{"n_head": 3, "batch_tokens": 131072, "doc_mask": true}
MLP neurons of a small language model. Each row is named by its layer, matrix (gate and up: input weights) and neuron, and shows model dimensions 32-159. Each number is 500 + 40 x the weight over its row's rms, rounded and kept within 0 to 999. Numbers have three digits each. A neuron's up and down rows have the sign that makes its largest values positive.
After each neuron's rows, "fires on" lists the tokens most often at its 100 highest values on Wikipedia text that the model never trained on; "fires after" lists the tokens most often just before its 100 highest values on Wikipedia text that the model never trained on. A number after a token or word is its count.

L7.gate221:463471457507529460548525593434466490435531490519549523486513455583487540442517473499445438483489513471419502530509439579444522426468474478464531432481604448511426521451452475510387473518479480580479556421482493566510405485499455522504539581496446503501586522499480553461503531501460514503475475475486564509544450485575493525527498513470481447446516483489540510499547486543535488412546
L7.up221:503513505546543516559520527444440429428482539535480427491457537505509557502436548542532471435480576481519527502485456481504477480471550509482552551564554428546548514506518503537447545520466533539429535532529551427495488528510494475534406541466473502532487394462471429455462509533519533516514466520399535453462472504452517406530525535543448533533404429453595438445491459486493462522474
fires on: "\n" 68, "ent" 13, "o" 7, "do" 6
fires after: "\n" 55, " sp" 14, "ten" 6, "s" 5

L2.gate499:493497493497466518450512466592543551488523510476421495450534541620462498490524454583572477527448527456485495535473480494536405508473455486454431477518484561512507477471443517549491525493494451554485504552455537458573439482477540505435524498506425492543496456505432505482499460511514546486477524547508482484466482489498501555556487571523518501503470474542546465502569562501549471446413
L2.up499:410469526478513613505516460519446563554567551470547485546465487527485501528491487506526526458526531528556491543505530470400498505516536505487555410565507610465454503502500578448449498500478432487509495491444532490484559503451527521555471459521531498539509548489538563434430540466553470554479517466471512545511506465507542545489577498521541486498518482549510472522488460468537465440556
fires on: " d" 38, "D" 29, "19" 6, "E" 6
fires after: "\n" 46, "==" 10, " the" 5, " \"" 4

L4.gate277:533489533461524513503505430482554535489492475493512552485451549523491477419498505499577444489557476420483502608463509523516510471430504519454479533482469436510491435491475489539500495472501575538461545537480518514544536450486498517498533500502415521458530440497513483517473500575519513560531449500462517458465485446509489554529476513526450498584518502485463560474529521481518550484542
L4.up277:482460549489447546472477461572509545497518492471493499540416514494407462501518502499535505519507503513489541532492535543510573501488449501520536502509515465488518465535542543541484487447376526519522499589514522532514511480472468558489543498448479480477539520517528538467509454461528519477553513516421487506500596474488492455528478514577410483547458524541477491494438514504490525514558
fires on: "ress" 17, "ut" 9, "ological" 9, "rm" 5, "duc" 5, "op" 5
fires after: " P" 15, " re" 15, "ec" 9, " Re" 6, "n" 4, " Bi" 4

L4.gate598:484453461438501529518502554443464553523527484527446444479471533541501474440517447502511413491518538525493475544479436491443544440510554476428485493443577483528521519482465495495394414525541461509522501523455469445557463479469509495464446513429416485450510490550532480494535554528439475475514533553458573384528532497530497514507522524529499447552543476505527495509594481453471468419484
L4.up598:509494609482475488476513538559523453431456519493536492463509504489478475453473514481481530463481518545538424524478494507466447479584448502445512518483413543488482528502498475526467502522546545490510563480476502536538497587469466484515506584394461451537546532548502579573507535526440427479455461503500491453536546564462478550544456507463540569498515494550475548484538501490550478452442
fires on: "as" 30, "-" 14, "all" 14, "\n" 11, "os" 7, "ak" 6
fires after: "\n" 25, "all" 9, "st" 8, "s" 6, "ph" 6, "f" 5

L2.gate83:492453469502515513509520542491486487493545526518522482459549461557537523485452445474450458454524503462493498524502448521428512503468519506416527415490489454511527522480546580492386544550521518473458500530513477449546451555497441551542483546466489494538528469508510478430456519482529472495471436510509539565525510490482523485487495534584554471490493501551475582530542484428462483534568
L2.up83:459546487490465488501496489547528514505535503412482550462498547509466549523532490451489514378530543502527461487489444517502565458469511486478456483493538507559507477472475477518488457485546481545513508563516454448513497470492474483516530542464502444450498511534500554550505460513568424488514453543440579493582411552497386464560499539506448521567491425444551542462475488523546478537487
fires on: "\n" 82, "20" 5, "," 4
fires after: "\n" 92

L10.gate529:516502508461522524516543505471545484520525524481489480469457499495453471519506493545521456471494463398581467466472501481522584489437494495470531460461473467466507455445480532540482482442428574478513526487475499519466452465483424475549487577504528453536544458521503519414564473528472503534399489581439533487490495443497479539547510509453582554542545477554508463409513598480526432458533
L10.up529:486562438478497466513498528542429491539487491461522451522457536502564516468496528503491456481500460479512475514483506474446561474536543467455519540557429500487541543517485470577509491460570506517485500421489440504532438511449491515585508570536521472493536508545532471513454430478475481452452460566420513476520437576537507449528554476512526533604459497531564499510473468439497545430521
fires on: "\n" 91, " =" 8
fires after: "\n" 90

L7.gate254:471588513430491601442516414511461478526483470484464600537467513469463514527492462556529478411543487516589503545444599521424503491505459453492501511460509479550505425467532471533510491446515512480483528571500518451477473494482558480566449541468490522503517515461506496524518493504483467554427516498485434443513537498551464490577507473438459489554486462547508476544401452486520435502549
L7.up254:513542480479513541482524492532456428418534525433461509541474499527489505473532496496517451446474579528520523548446477569469483498521521526445471545414457530546438538515543443491520493462460525496542532425517489455485473377474457500504459469590552500496451468463492498570494514482530539560457487538466483491510557451490458477529449436438433484474527496506463512520520604483483497516489
fires on: "n" 46, "r" 10, "tern" 6, "s" 5, "or" 4, "ric" 4
fires after: "ver" 25, "ur" 16, "or" 8, "ar" 5

L11.gate1:532489486477517489547473514418445498503516468467458554511471482496472569475435512565432460468476492504422487458547466434488559584512502471513533471499570429517470486504511576514513460396421515473447441488487484472478477501489488480481539521495529516522542489534478464516426470447484450522429491530487471519431507578524444555549486492543536483518595480502561517528531425417507501486599
L11.up1:493500465541507550580425455489486564419466475493472524463477481511467478530494521443540464393562463510569489483517492508541489539531491492468415459516425494427459471561452437550428589480461476513496512491605486504454565513544504459591519550464524495530556518466550483521513520424498491500492549570513470521546513502375484475453538509535486468580501468503513495501452536609490485540462
fires on: "\n" 100
fires after: "\n" 100